{"activation": "swiglu", "attn_scale": 0.125, "init": "normal", "lr_head": 0.0075}
MLP neurons of a small language model. Each row is named by its layer, matrix (gate and up: input weights) and neuron, and shows model dimensions 0-191. Each number is 500 + 40 x the weight over its row's rms, rounded and kept within 0 to 999. Numbers have three digits each. A neuron's up and down rows have the sign that makes its largest values positive.
After each neuron's rows, "fires on" lists the tokens most often at its 100 highest values on Wikipedia text that the model never trained on. A number after a token or word is its count.

L8.gate345:502541482506591525545535553502518504595465536509532491432480547545538419472531447453509511456495465472483528521436514516540437531490477485502563516509531483489476533460526489475471481538547461436427411554564500493441485489546516451511490477461521451500613430530445475499509541476536526464481437508454455559499478513500435495475461505502528550525494427498572420464482545472517386488493555457503460625462483515528519488556502541482514470541508494459430433527513508444518495500526474488441506494525546507489543564500483518487470419510532477493481448456552492490560470474461491516
L8.up345:508479486581541453521512593560472546477452493551509455508469442493507468441515520581464518487453536537500449491460396510439502483395480557538554500513537523542480442538511506514502522511484420534524512468485450469509476437523550582459502511519497495513512526519452477477509488537563555513462501486478577467464462485478530470449565483486510415469609504521504520484454511443460490488493554505503407520486496556540552488452458536486502536508518433513513511478475545393480537597475494521532529556421511452540432414531481479485546456449502512462550498508457477539518520493454443519
fires on: " | " 33, " str" 6, " West" 6, " par" 4, "ro" 4, "–" 4

L2.gate639:498531518502474463530485467514483465435477516504539475449559483520390471509377504459482510412521548447605486496488515485465559496471574507469453593496565488458494463522528497485561544514534492497507521515471533503537485479440450444456480482562548471508541493553452476553509497523469493490443505552447402512461493596473471475519589479467490443505541521483559423535562500476502552529547444516449521469474536528517528398549441467488499493482461474536506478418507553457465443479505543540500506487429512530511526493559457414495509497458496504555428487481486471479465469516452506465
L2.up639:527541466475513472496507416493469501420492525554503483526475534534457487490515576518469453462476553470516518525494460479557519506498498421468525531471497528510460520488454452602506430532592467625475481536554467485544528481509534492533475439544495407460520434437486406477517484556543436457457535462468519545504493574437516518457523513452466521572562540450503473532497511552463548518524477521384514506453453570567512486501566491443475461510437482529496448507543504538478533430489501534509488507470507516528480426523465492500570452462518500535516463446515485482508481468497499480
fires on: "\n\n" 47, "us" 8, " was born" 8, "ach" 6, " age" 5

L8.gate313:502545524587524482520505498455472553545506418540460499488527492442530449501535510495577495468523499492521518578432421463523548516433574472563486521546550523476555488492455547500542474528463495530500559453479512463518513491480469520495507463454533528452500465411489556495547483432424507531557507470437528479470476459525484493561539550487510518511628493510495502448562462500508428454500477470490498491504562502576463483494503494509473401442571487480509552520492549505483544525481508492488423521593516507494485503497553480534544469519531512497500508530427538487546508523476474539
L8.up313:538492487528442484545526545623534476547500483499534488530499514510523446488451520474467547558527516485512514500518442516508509549506560489579469499478488506480583532542522539519494541440553481521498547533507436461460529439455519518533462502570526488444514497469508438475496485459518435461516550489493511521476483487512526421506513490509492606599451507501522491488493440536440454412501501554527502544469522516515464391507555508493497470494438521487475513511509498373519489487415514499470511491584512534556472521545408543501584554454494592555550493538452513540474445498536555503
fires on: " St" 59, " | St" 7, "if" 4

L8.gate425:462447464409506520457451465483492525505542489498523517500482549463416520552473495460422505486503529450459495489478454467472509435582547486435488468484462543497513516483479505459482482521538466585434523484491515485537488569497479437417568558544440526461595407521553507577526537482486504473438468489504506567543527515493489489491486470535538437513437553525486468474422490512510524517526460566487537502484508540521506460582465423483539516568524532526550520465497484517555420469454546435537532495455546526461509534520403529513436447510474529566532529555478462532472472474442459491
L8.up425:438515480483446513459475456464526457497462557464635521382556478454520542539517532464477550510419527455486456489466442489491498512609456472585502476492488481458435506501520410526530472450511544511451472536539496490479524568581469456460589526497439493504511456562519403566565540496481445529586507510498460493492562468414448492479518574508480463610534464480452485519535503586516462447530523565440549483493490508501527477489511472438480440504572491532487522471500485598491507518468482485479508548475476514470498503507488546555541470452540477540491498524486522542501446504504512527
fires on: "\n" 96, "\n\n" 4

L3.gate318:587498495530477501492488537470554524453600478546514504484431499478503531477464479496456473508465539547488547503449448494550540422552492479475495461466476546504524494537494536506452513495572543561437413495542459494574475448516503486596479483510537458439522471487543527471498464507493494455460546476539422469537516540545571523522548525544497442553497565560521515453483470505478422491515442506505544543506557515580484502564469452397498528543490490523543475429503505524543496510510540403422481437513504530462526536575473485538545519414526520529423476542467606461587479470495519552
L3.up318:545468522539442438570490473541509530499507517493549436494521486449506460545511477541549450500531486433562515483525462458501540515498474519505530518444467549524559503552533457517527488481509544462433403463452489562568435457518580572538514545503447531506533578557469380506485513508478504496499580554551514472531521494499536491527537390499515451506518514555557535564477564535530502469471552530498519471498551464512500525545514436447479513507487485446581486526456438573523450485502477482467503460479461455474456478557457439554462446512540494489519477545536520489479474488486507505
fires on: "\n\n" 35, "ug" 9, "- Website:" 7, "\n" 7

L2.gate256:463564493627533489508495496474494556552494558448476427559498519420522454507450486442526500489517412520515446494498525489491495493536500457528472481573516483473464472511472494468505523514499434448503555438559491563476460498437476503513452502571510536498483461495490497398380479447505505513472496478474501456493477597473500467514496466481514601484609455542486564562610497447475501548518462530536582462463532507492503557444528566487464502532551447430420475474475500510498470454476500427510493458529540441469508508531549534529557534506492555498443533510485470472425464483533484447
L2.up256:468470501592523539492557515453506558521525553501488469514565456551450507482453529442459505531510515494492520483499486444514545485553522557550489523539522523554493485555488503544451536486490546535541495456492515484449499541461534539492541513539504506469431449502475559479415464452488540535536510523535482498510500551510535428458508549475534409508467489551476539536532542551565455529512447425548495512490484572517494506478563460507459490498460579499463497482486491522508564438531577418556439515562489486449523448571508505486548503553482525538441401494484499540478530438492547563
fires on: "ar" 28, "al" 23, "ro" 10, "on" 9, " Sal" 6, " Lu" 5

L6.gate618:492490519545523543455591438480521530461499565490539468483515454512516578514506453476542475550485490481521519526507492622535474538497484529516543470528504526522538605506511536594511524554528540484526493483536465545548477504540548511500478525464483438473536494503413589432449526553490423523521519521492490476464466572527550519589430550469541429452523451393491513493469502491465541438496465452495553503424427486475501489605459520424536577449432545487468548516517571476519445451468502537519442431541490445523531530499551469501515509491502547554440493419501508518482499518552464495
L6.up618:499513518524545500515505514517441591497497494494524477611397492468524499566518480515563501479493517584519453494566504474502505377527465549552561524507494501527458566579533434448472577465511554488499540553570455465550552434433555503501427587459542507525453531555431526476490525507492536512551485525455581536521497516524534493437488451481469540528487485473420531533561471476508533585477543482483579415526476515492524521497470562451400492445533525535471526532474520499493541510494462484484445455520516562515497531498560546504460461537436494458468512450423481466513573535560552442
fires on: "ip" 17, "im" 15, "on" 8, "ac" 8, "ene" 5

L6.gate503:469540536467565564579551462558573532428521534498538439541559522541495493450479502452469504522515532495432470519442536475481535534455450549466509485506512540572468430524449475466573480457513550492525469544515524475532506535506497504483541460502487574475456531500430446489523482463521481501498509518470433545476502445540475576487477508588488565553588455549557529472534550514453538557497441507496454509435431527417482608491590443470532516492499524480473444469467596540451518545499500529426555545522510528548552508480456462435464478509460461458495521494526450483493588532528559503
L6.up503:547533539557488524528516527512493520471577493536549434475501483524441554399580476440494478476568554508478455548492395432502507583483451540519548442435507558534483423514482490577540522496476548456477407540477489580462463507544483513411538427459481445467551498522539512482482521528543548485517560503480426442501534398441480526450456520500518498497527527478535519522511543451541509509478511480532497474427494459413503467474495544479512514457494532477459498458529553586508514542482534502478528581502492574491452484523496470469523526421439454467467502477560534531540489509500476499
fires on: "o" 23, "io" 8, "os" 7, "a" 6, "s" 5, "is" 5

L8.gate516:494517508493466465520515503507485514554517529562440438555432517521491485424452489517461484479531605460470469477511545488483448499546425487519480432553502458450424479535430404443479520500541527509499500496500484469506499545518419463525526476495499538535466515509431485492483529475490456524438583457480446489534519492458570538445507421494445543584544462503470511463524520455533509523481512408553467558437548474529477493521559467518461469437441481493496487520417494502395470587425518538435515463499483558460465534497516548533518445485502470428458516502554484420459503519586516514
L8.up516:427560460482495532468497487481538440439521542504530529559508453508530487531497465376476477490459516479507491572553523446476479415456500533465502491529482481380545529517473505545502452506471540470450586479437526503479510528496474437490463541588542495548451417523491496536559511495448455527486548494466527487483531481444581589484569550572476588455527510549556495544464520512509505475492447477530459463481496498538500463480496469480498495445533529544493490500543474470471486527428468448536520563474532517550573478445478538551479448554500468442501512507494447460532432474539522498
fires on: " con" 31, " ex" 11, " en" 8, " | A" 5, " Pro" 4

L6.gate500:510467477456466463506504455465553558515370484496512458515530530427521541474579492532527508538453467472508458501459512509500517529541429554464506463547503553523445465477492510463489469506534534463503493477516599537443511519458539467565465527442529506515453466525388540473578429486510565503431544519522493453496511450545520514481468520511520563481511543491464514539507524541509445526502444518540529476472486480453543484540437446540557570485426500503445474531475499523500525499553479506563550481480553455563515469518515590535570470533554501535476477519485445413459583542499498490
L6.up500:522564472480573456503491528475523546522547414516459522433491553498516429463493500565561496471521547446479551513519563512484506546586492434487473431495491571512456441515432514515534490515461511526503527427524584471491509539528544418501555524508530449488489472446469520489492457541501580545530507513423531546496472503517410528473501471524516541540470535436434481524477551458442482470486548524471513447529496450558536506512505498530519545448474490436497498450441507452563546521545524495467500536466479492525545535468536527478452493520419471454442524461561530512453578473502547444
fires on: " un" 55, " Un" 16, "n" 12, "un" 4

L8.gate453:453502533575478499505536539519545495527544492523544465488464553468514492520494461517535432489494512545601479505522450491526471518588454502532450533516521499502512513492399538494514469475519544485513504562459472450494550573540470526568597533471543537516528533496485477529526490507455602470461475500507448572485494458504499408517568533480497483526428542425532482522494512487472437486437538522491466501490521504487512446555566555510427559580519480517466506545551512433421484505475499442476490449492472450524570524428628486487463561552483534457447481501485491456434561438431507584
L8.up453:513496512495462529542526497502463475485520497549519478511469567435485517494497573455460436546429548453428445464574489478518561486489498551479459503496512492530458543474538482480434529519529492519515454509491463498557525521481500491508527585478441395526434535545560515494514553539552575531510550533520540474461469533468523556609508541500469479453445473479449482498420447498459497467480488545456469469466414575494482493495533544542496603467547414522444478600517503520545552466493423499475473507454531425559451533506497408477466495510502473457463469473553520513524435478559532472
fires on: "r" 30, "b" 8, "h" 7, " b" 7, "==" 6, "eh" 5

L8.gate691:467527544589496471512537464532574509474503486500492464582484525498421517511483539471482479436534499495568502486475503589452542464458414556584567495502494516516476488510503461527565513465518474547546564508457518502575547540498460445522487491495482510480469452480478604459499494482519414574526535501502453472606462519491469484492470535507462531592458441487424471548552501494553505492518393429500473504499541513538494511536489524470457472432479482519493556579508461551495526540474482450434452450504488487506541521542518457534444464520507530487503446474515474457539514513520495450
L8.up691:464563548479536443509522452506515526459475443488561536526506437497407469558508407480511512446545595440477470473488521486393489425445518486489491524524501471565521485514512464479488510502539493589559512474487567512476423528442412449506489506443473517544497475541501508486471518510497503468592491501505487451543453536460539527492476463575418474533477464500471498549511511537449496460527507447512528515415572487526428507532504488535526516488465495556453412481520509572498493522486543468572481512404527493530454557459480443560392526524544556500573526516443500527473488492404555527
fires on: " con" 41, " ad" 23, " en" 10, " Con" 5, " reg" 5, " port" 4

L8.gate238:440484514478455514563519473487482503493540503398505534498454566498442474468542529429474424497546542529514526569479556632567523440517485461512471473497476412489461488483400516515490528485519514508498562496536504544516593532475504513512513579584422487509479491479565499518484381513506552548523572538409503486473499558492475529503497477424503528513452485521504422495445475440514454515532549463481430441471478488495540425494523470535518451496495495427444538492547579461506493528504484511472502440453547467504517500502467543419481502488466515509485499467529490501491527529498504469
L8.up238:534549523485467576633596532488435477447525525548491541526514408480455501477466457477506443466495532529505449522482504527449513467466480473488481492496510480528512568505429473520488573458580550505510575486500570496530509506491466515513519452511517515521425510496491541496531573481484497432479416515402443525480495493487525511450501440436512496470401526444481510460542490456417498548471485499496543532498537459456543423457476543480510475578545508513540456454588494522509575475494473409539456483521421506480461472588435452488518527484442503498466516534473499523502515524448546483
fires on: " re" 45, " r" 21, "r" 12, " R" 5, " gr" 4, " br" 4

L3.gate679:538467492568529525502526532508557541414468442480437515524584553515491467469541475524530459543502588442545483478519495557506460462509515480474520456452473486547486449512506486482495447575500417505476444492495466445503614441516510499420438488525554519535491491502510442496468581510533512538540467541490524586517493544532497531581529476561491430519463535532497503523509492485473477566528548546505550481495536526538488452507455465486505546497504555481503538481491550500562426533563471492479445449466531454525533500532424551495523468560483526466479535522450441426512499470486500522
L3.up679:538554506486486463453543532422501509454536544497466504404579550543507502508454514450479482512450492450452487545514523489447496468435543445523522542461508531568497499447515502531480486526457493512492548489482455503544570447528519403505556500448583474515485524520529456484468475559506532511473522497520478497461510580523515484501509527607554485531545518516557501519521442524517493514523437474556460516436484463519457515454530532546502500550498576470508534526476493603530542498500486558560457476483505513550548509517453493430484497460568519450511475416541573470548525420467517424
fires on: " by" 13, "ay" 12, "ummer" 11, "ating" 10, "=" 7, "y" 6

L2.gate211:528554492545514510478512446477487549473509562484430573509547474522505494543591532521522487537517527510544450552552442497479484482485489433545517504498486498441404444524452529494487437466494477494600468535459535581485478544447465519473482450550501477452463511478430489542475463559498513476530524533450559407428476497558514469483542465501416540442446494499462563509489443502512462483452451465516498476472535589507480477518469495462455544523500466451444523492448552432482441522474525448397548479457563525513500529501462504550491485528469502460447543558449510523466531472553442514
L2.up211:559537493446559489577482440551500492459544494514512500591550544515426451469563501501459484512507574447492512484506501539534393492483511455525532488529534502509463497513486521546501408402483393536535532470459508547533597536505532483504498545500525538513491497487473397543486532524483534473495528457463423530573474548532503524423521605530524514466567458557552506468499489479502548418498471449502499533537533485460568463536435571554527483553508525509493445510436521546487460517481476551468507506594417467461528425515498506496528537486493480495576476495450528462484489594485508465
fires on: "ul" 56, "ug" 13, "ing" 6, "ists" 5, "ib" 5, "ist" 4

L6.gate319:445531505484587501490532524528448544470521470599544444520495547516523536498553497402454457483517454513500497518501493516484509517433559499579553507499523509495460445515474485562581458492511570473507501523490468517571498533487489464485447541472575483480519513513417498536502488547428454464493506434491507465452456446532428498522543509570473491552427525455532531489477503499475506532569489498504467509454460525510497488543528487489490426501484561537353572459515493453498399468458470532403466495496485486560510522458548455523487490477515497424523545486529536494545488564452498509
L6.up319:499480479494553494510475449497518484454566558459513499528513443538448526464523469471414593468503487615451529480532464526498435506489486491546421537489555423492467470585490597486495507506483480490477473405529502478490477487544468529505503472489502496475557490457398564529490427560488457536449508543437479462459484455477538419540520511487456504534442474457502547481597574539535494539579483485516441473548473408493578469521524522538457475482472420484491520514565479548538462521534481433487496531438484514439514533535496508491528473473513479465479509472529521525550493496543553464
fires on: "′" 21, "°" 14, "o" 5, "a" 5, "ric" 5

L3.gate563:481435482562437466500507515536481508396423513533541597531478511522489556440571565460498526520383567502414498491463558524538462486443478558544494516490452464468490501467588521496533543505501491483481504492472475524458487452528446461534495538475468569502473449402387461498489463469490460542543513529546520474524418596513518549488475531441523507514463490506525484507470550485475534500459430491481511506483519460483474546495553468510477499501541537528489472498507492463489520403456535483520515438515584471474460581486458547512498466576522513452478535538532507481480530499499449493
L3.up563:513452526504483435539563521486487520465471475479477464539536497455538467389478537444496530500452522513439536436551493463521500504501519465473545530508506431498511506495453512503458439474509513504491588559518556522530557487562529414564555522553436535479532530544452456523521490496529457505486451522489510448501454441513457502484530438482555512477470428505427474473534527483419455522541456539452507556565445532439474495522503466472533471489484502530519467526490573454482557432513474566519461447500505458535447530438532528499540525563434499480510590554462507559485499528467555529
fires on: "est" 14, "all" 13, "st" 11, "ow" 10, "ong" 7, "ort" 7

L6.gate542:450489445481450514418542466486542587511509585489515506514476530496568518526497535506428521470428528524516509468454489483467546446499471582446500587497538492549501519559489520568497463544556522512496486507524573520417467518501525520486526517503510506483525528469456456507541427501533517575487464546453494519528502498504454502513473543446515452425501541461517501504462431427505543580537536465516532544550502515501560488446607444494520445545512420471552528540481576512530466476508587548574529501467524470485530480508588518444517542522402504483529511532530469505423454441513533524
L6.up542:557498505473493474469530521502544492514516583520472512511508499495517539453469528528412535513451489483523505493565513449512538450505541523499593504476491502453503485534496512518558511547502487512464556397525578534531547557420555510501469513525526505552502508488521502467509398550472500542511542483542514521544583486547516550535514443521514479563462517457479516411581422423444574501494591455600499596520512466552558476493432441559471508449486502491534478552462464572529427461516527545519569477580478483441492505510437527449541491519505541475459535505536524519492490527548495467
fires on: " g" 44, " dr" 14, "on" 6, "-g" 6, " | G" 5, "ans" 5

L6.gate337:469490505480522486481472552475510507439504494508508519522486506454536545503589525496530425542464530539499490555513491572510468484553527519425500411488381488544487479489431443479478549480562478493463507489444564537489433468484457519464474511496481467504507459510503504536439591484460529491533527432493456559549493506472539468440469519508503528517485522448525462379512465472494553484502502509573460552570552495558494422471495396507483501490557559484509481458460452572520489477522489510468523530485508538560565534548446596474522534386592497448524497522493462521507510517514486526
L6.up337:478559477540424468573481436550436412477488516554464496535494489469510514556540457473515530471415480523526523506528408581545525526514514579531478480508543544513557461549501504512494504499480456549541446549503445506521457529555489471496455573544534472476489433501503460477466490446528447519512591518608460520517484547521445555508494489521462486529465544470513493480498487534452548551515600510480523526557535488506505476517564524461487455434491452504452521476525542560457479480481440506541497479504425505493486506480522491553506396431557411523483557545456471472465597476546494526
fires on: "2" 37, "1" 12, "\n\n" 8, "s" 6, " years" 5

L3.gate219:560569479516466456538475528570490501421636527578521427501370519434486531489522485526489423519559522496540452518439460529457469554564437510485497480514474538529556434488423504471502542504495509477459512452527409527543477529488524527508510505501511482477553495453508546522494552492562545449514515508435500512447481444509498451491440489497456471500476434538495551448456486535479491505449596487495457505501524485448557491530413463516498527473477462536481471492528532542546453420496485473489503593570513440536543501479427488507501493491518535474461493512541519449534506473540514461
L3.up219:582478513568505541499519596535434516489520552543490514469405450483519535508464505486487493535475590508510513548523494468520571540527561574450549513461596455490466509484489511486485418415531535506430537476502514563538474480458475411488495521531530533457485531427513561523487484505545528547522439483510514531448539465517508506431532498491476514469582499511558523521529475577462470482493494510490459488479477620486509541518553523468536472547490435514468441479567469497503448524497485467456492484464510555502500441492517428495555516454463472472468520369561508508452491555458491496
fires on: " lo" 18, "o" 14, " do" 14, "ud" 12, " Do" 9

L3.gate462:512528470511553506520521490537520522475576555494446536454487542481406501476588476483478446499462477554502461565461555519439484496492541533463480491497509544543472508495516513511536499503527512488505434488437471483547515551511458555485506520491533514520490463475474450515487562541500465473555562525506393583423490445540475475531520463556517572496462497512491490521532467459533555482554457511479541451481441534428564499515470544372546519597498459506480459503473533568504501491429555519522583452474549486519494446488484565491442499515516524558506513465445474445511508542495474492
L3.up462:527533488460504516482518536518567532531496566482482517476487517547473482502484464518506458406418460520511491524479534442464508457448607498470504437459518463521457516448474465518408486537464485502492518430443483527619487489539512505497442636530459495543510541497509513570567545480498511549496519474465516450458508429499487535480476497624537548445520536506465457568530531525534549554540512521535573422486510541455502503594438525467552488552445447494507527456439479563472539496462538577494526529491517488523439465513560443498479522428533506534554467461549556511474422471467453487
fires on: "\n\n" 46, "\n" 38, "=" 11

L3.gate459:489520457614447514526541519469501477537466430502481542430480524493458491427542529570469414536460509426563537541407493506482546529489511504505471539565566479457495492467519576505478531551516527531556502507504531510492508502567558452524557481546558498510519486457519479554502433420452474400524466536488486482527481478455547523432485468477501451512471464480438372506508510513473512542481498478451546507444578495466482499559526501440455441506501460564397485537508476475437475473504454502486526538535519392578506548565525540480542492574547479522502473509566459493536496474548537502
L3.up459:491440492492512463466515507474583464538518429507471530519498489540539522492573442491516517465408513490516542493550487540449479535538526396478477448529520500426466515493429541493565528462503543525442495585497503595439439543545455525470526448524419470496573479516487513544509492448507473529556488450436453537468514509465472516471494474526544468473496518493454412500502535502494495548545487497465509484525511492413413467485438516485436546468515513478510476476531483544471520478536429505544553553554512555477455553508541438535534547475469526558550434506475517477535480524487477499
fires on: "th" 23, "st" 15, "est" 13, "ist" 8, "end" 6

L6.gate244:519490500488505509540510481528485534502465508537509455467539479512409515442484532463401464420545526480506423510553515464497455446561473460494508497462566503519567432469563433430521498547543501456471431495513495513517428537525497523478494484483462474495516486494464440539489415483515544511449489505495573547471561502498449443576511502475525536474481526401535469507549509541500524490499453585494514557525458450514554569427483422557452466513533526456532439521461538523482519435497503481429513519490466500479503472464524520511509530528450541495473507610460493530442558547475531510
L6.up244:466473445438491480494463479443513483489553468522504509438517511510418524461570549515371499482461491512443573558569510494566530512569530513513490492495578500468469567536439507538503476501537543507484534473550577554469557542432538458466508475451472468448435461434537465452496466476538411473521510529558617518459499513485495536532555543544506492484481464462478433423583536506539506484506531506531529496518483511552523450457447525562508473470518454507481488542487579531478473472503514508433421510486487587499428485521476481510486536514508500558552547524470480494472484503461540525
fires on: " G" 91, " | G" 4

L2.gate147:507423427526539542524521440514407514469501497396493402490494420565534527513502500445463471542475523516548480524534476517506545451444497493561481508528512466492534442470448483558504492495597495541548507496491525500536530464476502533451475526472482503499470503508522471493525477529439441547515502538511540539478447468482548486550499442572523529505474451497424532491470439470514534519460527501525446504469502531515514518530451488554482481620554503566514494508491546575562433492538498475528477502519508459476501417513451431508492469516557540482385486525522451490520477493448504519
L2.up147:450436538521501532479530396553418506486476478480434524522496490501492505520533471548505476437478453487541514507471547499526445431472482431470526496540526463490512501433570515523470547490527587491458504507550563477571492481453506481565525489503460497570477475506512417491525472537457456489503442493445497469433484503385605503532471523484468471500435511502468469466488437467517483492509536590411496517354503527498544512517447479550477448549483389465529463509463512555547424483490479483469507466479495531497386430539486496478482531487475552567447467491509471501519440527505424497
fires on: "w" 26, " br" 22, "r" 11, " Comm" 10, "ic" 6, "le" 5

L2.gate182:443469472452487519529479466529463508446514545421511549511464495528514484518475428494542529429546521510514555531484443518528484573494456488494519466491471496593445522449531516458587542521487513433494480514567527469567510497440498534522524490459481539466484530459514446488503471515531477530464489463496520493505466487475471546488520550535490481472414601492491583458574510487453467520454651554564491476511479449500458533523433576469551504482490534526588506481552555508485446480476442561416513519514553436456505534527473511523450513504523501473529472520504549514533466552461483464
L2.up182:516472478464512486556469505472551440445509464525533509478539509494517526543498461511529516507523447555494490516405479528533485577461453439491493432549469450573567412505498547526590478537574543458436475510496520460481545579575535588512523554435497485478526545493600491491491494441543440509424424528557498459499506543424533423469479545447478514482425493477475514544504509447523488517498531502553433485569529476466501515546472543465482518503456533476484556484544514488535455483490542560447480472545478473467460494543498571435449479497460434500517420484527566528518445529502550570
fires on: "z" 18, "k" 17, "ly" 13, "b" 9, "h" 6, " which" 6

L3.gate236:526524511527561559488527512523511437511476480485461532464436561515521571508532462477466487487506582536509431559490471533480561513460526439441529494510509467477516567533533465491522512492536513506517494546536540441601540577513495457577496438540490510511492437539403501561521517517467445435433528516489551503505573479450513508541500497466511516539507517521441536486530488479471505552475502474505559515422418486501517474547476495534510502526504467430503539506541509637468474564464562503534463521467508484460480487468475523467515517533502535522474458472434554551556478556515500489
L3.up236:522490508519488625499492509521522483585508557461507505438462464500465572491527496435495569426474543536515447504529519568534530513463533518478543495504513435484520528587526491470546504490522560505541514501498519541528518547530470549530528533471547515566509492527558390547504558406489497463455485477507483514490438439481499440574509502575524504467520573424457587558453517488464497548466549504433540462484522451472503526527523475524520453491530462424501514558533472506597467469499450529482470520514527507528463472497501514465491524432564523486538483518429528535564455497522440541
fires on: "\n\n" 69, " pri" 14, "i" 8

L3.gate585:535591478451482568568490497467508510512516477470494456479475457385490484471536527394557502456401487471547497486506541485494612481498452508602519512545493472449527527512553468500562548502482459457503431483480512504571498487474520586515493531493641470454539517478521470501472561553510491568468485502494502491500492532494507448538502487515476557485537491460455481512479443516526582508471537433543503473473463481498426481485499524536523559470485484484488536468472511540468442475501538512533481463469485461450450541525518525423475516491420507467517511458542512411415460534532464463
L3.up585:543497429492500521423506419519494502531529487493473546544497486546445516522411607540430477499525544476580492539526589506429423475500502468551451442489464461569546467537458538519458522495467421451569395479470467523585503563506628530519497553525538559439487524479547514480553447540410497491546537518492446514481554542461462461495500498532523540451510528507504500528504512454528493499501480522463486512472448512507550511484463551464509508440509553471388462520557479486589473496513517556541494453465454506511508522530500415484523510531457498512497530463487522561457439494522521467
fires on: "on" 14, "ri" 13, "ic" 12, "in" 9, "am" 8, "ar" 6

L2.gate353:438517538609441519519479492518448564526514449574515508531471505518463502480559458481528471469505550470566443546499493498434570468469553519525429557567531501487489461514435502498432509538478537524539491469562500526503477477472454450571475507492451500473456495479539510497456470525512482534506492568484602442518491462468540495491479603543476536481524493525478525576495507481538475455510517493512505527474527525473493377535547454484383501518506589513523505596494521574451528522515516443495453530488520531492467438591518467552457512527533538525545504461530474515442458473485487445
L2.up353:491438450531542471509558534570515505559537543439497544505534578488476517457617509492484498474430458486490497496534429455478494492557521458516543551455516474580549515502481536481509528471505443444455521469456475523528469469476541502518448479480464458444501543509529504486545425456492456492510485517523523474469498498514514592510481502535468544505450477468606532520468573525531488426453497523512519516494475496494523487484506500497482578406490470503478529514500445530509542472499485494525443496561487465455463387473549474531446512506482548489531549428525521478492464564448428536
fires on: "c" 30, "g" 16, "qu" 9, " –" 7, "if" 4, "sp" 4

L6.gate294:535502487441507514494538511536541516392575515477454527504452447492487468469503409527446425509568540475457446474495513504490500501499516427526494459500526497455498482482455496513546490521491551439486491482490473577511483548517470468517514541484599491472536507602460525506530556438542402524515507478489557521584529537538517493508574491470517448464517493451440540519433471520498510586518447559529553585430471498561496548483491567497537536451446491535515422468533569478481481518574525523540502500554452465462511538554562523399547549504488499497522478509493530485500493478533493446
L6.up294:495529432444444475508506503546552562471526440448544559500469488496487600555555519563488462492494572435437496470464529541534569557470451496545556526428507589440514501480602511484490514433500537416462464530444453593497487543489424473504489442521522460448473534529541531502441559480448543506458535468465481426503596507484553496445519497487481539457442534451452508496454446493499529544478576484543473540484493523558474525506480509534501534468513564605511447500441542544474478532491486534486514496501560546486514564544524477467508539498389538495502457523498496540530560493571513506
fires on: "am" 24, "on" 16, "ar" 10, "ik" 10, "an" 8, "im" 7

L8.gate325:478500485492609484526517472539474488537448424489459529469518505518532466549519575446501531522528424530474531529524530533514528500531485519479495545476447504507489509486452508469488475555473446547465451512496508503486466524404555479477486477558436467486480516491586469542563533401481575518551540526540562493399516464499499445495561478473531493443560547489455501487476518470496473550489555587502521424482484541424490490514447515517491529514497480498510552525541496443584459506538520469467489528564558533541582428485513492493504528503482474487519407571444531461523533424495491518
L8.up325:548481528402512451475619487468501549543544521529555443495469508529566489501500554477545613508571508544569495486536514487462460528543536502555549505527490468478481525536477575492535525569530501558557492459539490443462425456476485519520503498560477440544569534462517451469502473473554576443571485471521502516470484474538486476490561465534493488494490509402544494546483506450523463523508526617542480487528478470484475596536521482544517445440471429448519514488549500483476454528508487556466492400510501561524546524523590470474546535495489532497548538545485491514433541426523390529
fires on: " ent" 27, "t" 11, "en" 11, " suff" 8, " adv" 6, " det" 6

L6.gate629:559536490540530520486538448448543503496411476501516454515510531538516438428548538530525521592519467459432555547474455479457477526561515487546528493564400506505490553453527539492547538439483618460552415502505511512430547545440584450510561510540496446563495482522440445449489468588488468501542551509493513505512532463398520538527468502524502518541482516442437507503527544492528496564543531543552533503541456461482573490433439493496497501401536474503509485483479421523539508481452551493450488528483522492495558477438497493368462456450534516478454509503495493495512499497462580513
L6.up629:426539447520516540490501521469500502565495507517520441442462518503514459483510475455520519493492447492444536563479483499455506459550495549540578489507500509551449422481514525530522510481505529475448472469560484521500481538439541501557508503428495457562453482483507461503447486525561470485557433566515512562438490475471494511460540486493410494560552450457508471496487541506526458464517499425539543497566400427472497512434530503454456486510480554455581517472383468504471463480441536512495505502503422493573493463501480483400386562477517474449488471478488472508511531479481455457
fires on: "ab" 15, "un" 14, "n" 10, " Commun" 8, " commun" 7, "i" 6

L2.gate51:533453491559546476496507510503509479502472562456402494527524444484504491493496563523521486473414563506519510493550497429592554554454550543567547503462483463525501529464520454488504454531510494478477480475535486448590518532515529467483508511521518512543512460512437493486452523523453532483509472510483559459498447555551489462518482474554495540436464539501528542540501498496495515538483574539554502498467542471519497448491452514581501482531516467485514478500447619542553459386521524486500584456421446419463524500531483513408450491486505525546439517473461522449481528523532464481
L2.up51:474572446575516459522508512542474453462467565412527526539484463452487481539492455441502528481475518524527522497488402459514515485537565538587486497535508489534444531499510518482469508510474564485484551559498539494503546442450474501502506474529533587476500551487558504486532525482561497485507516414492531477530437482500520494474502477438499495512511485496499566447509478570515424564446541559369525495449469473507530470553432480381431538474561510485540458498454515517577519434443503449444507429480477438535450550551516522424541452524511474481499461545437546504494464435535470520
fires on: " we" 21, " We" 14, "e" 11, "ene" 9, "on" 8, "ons" 5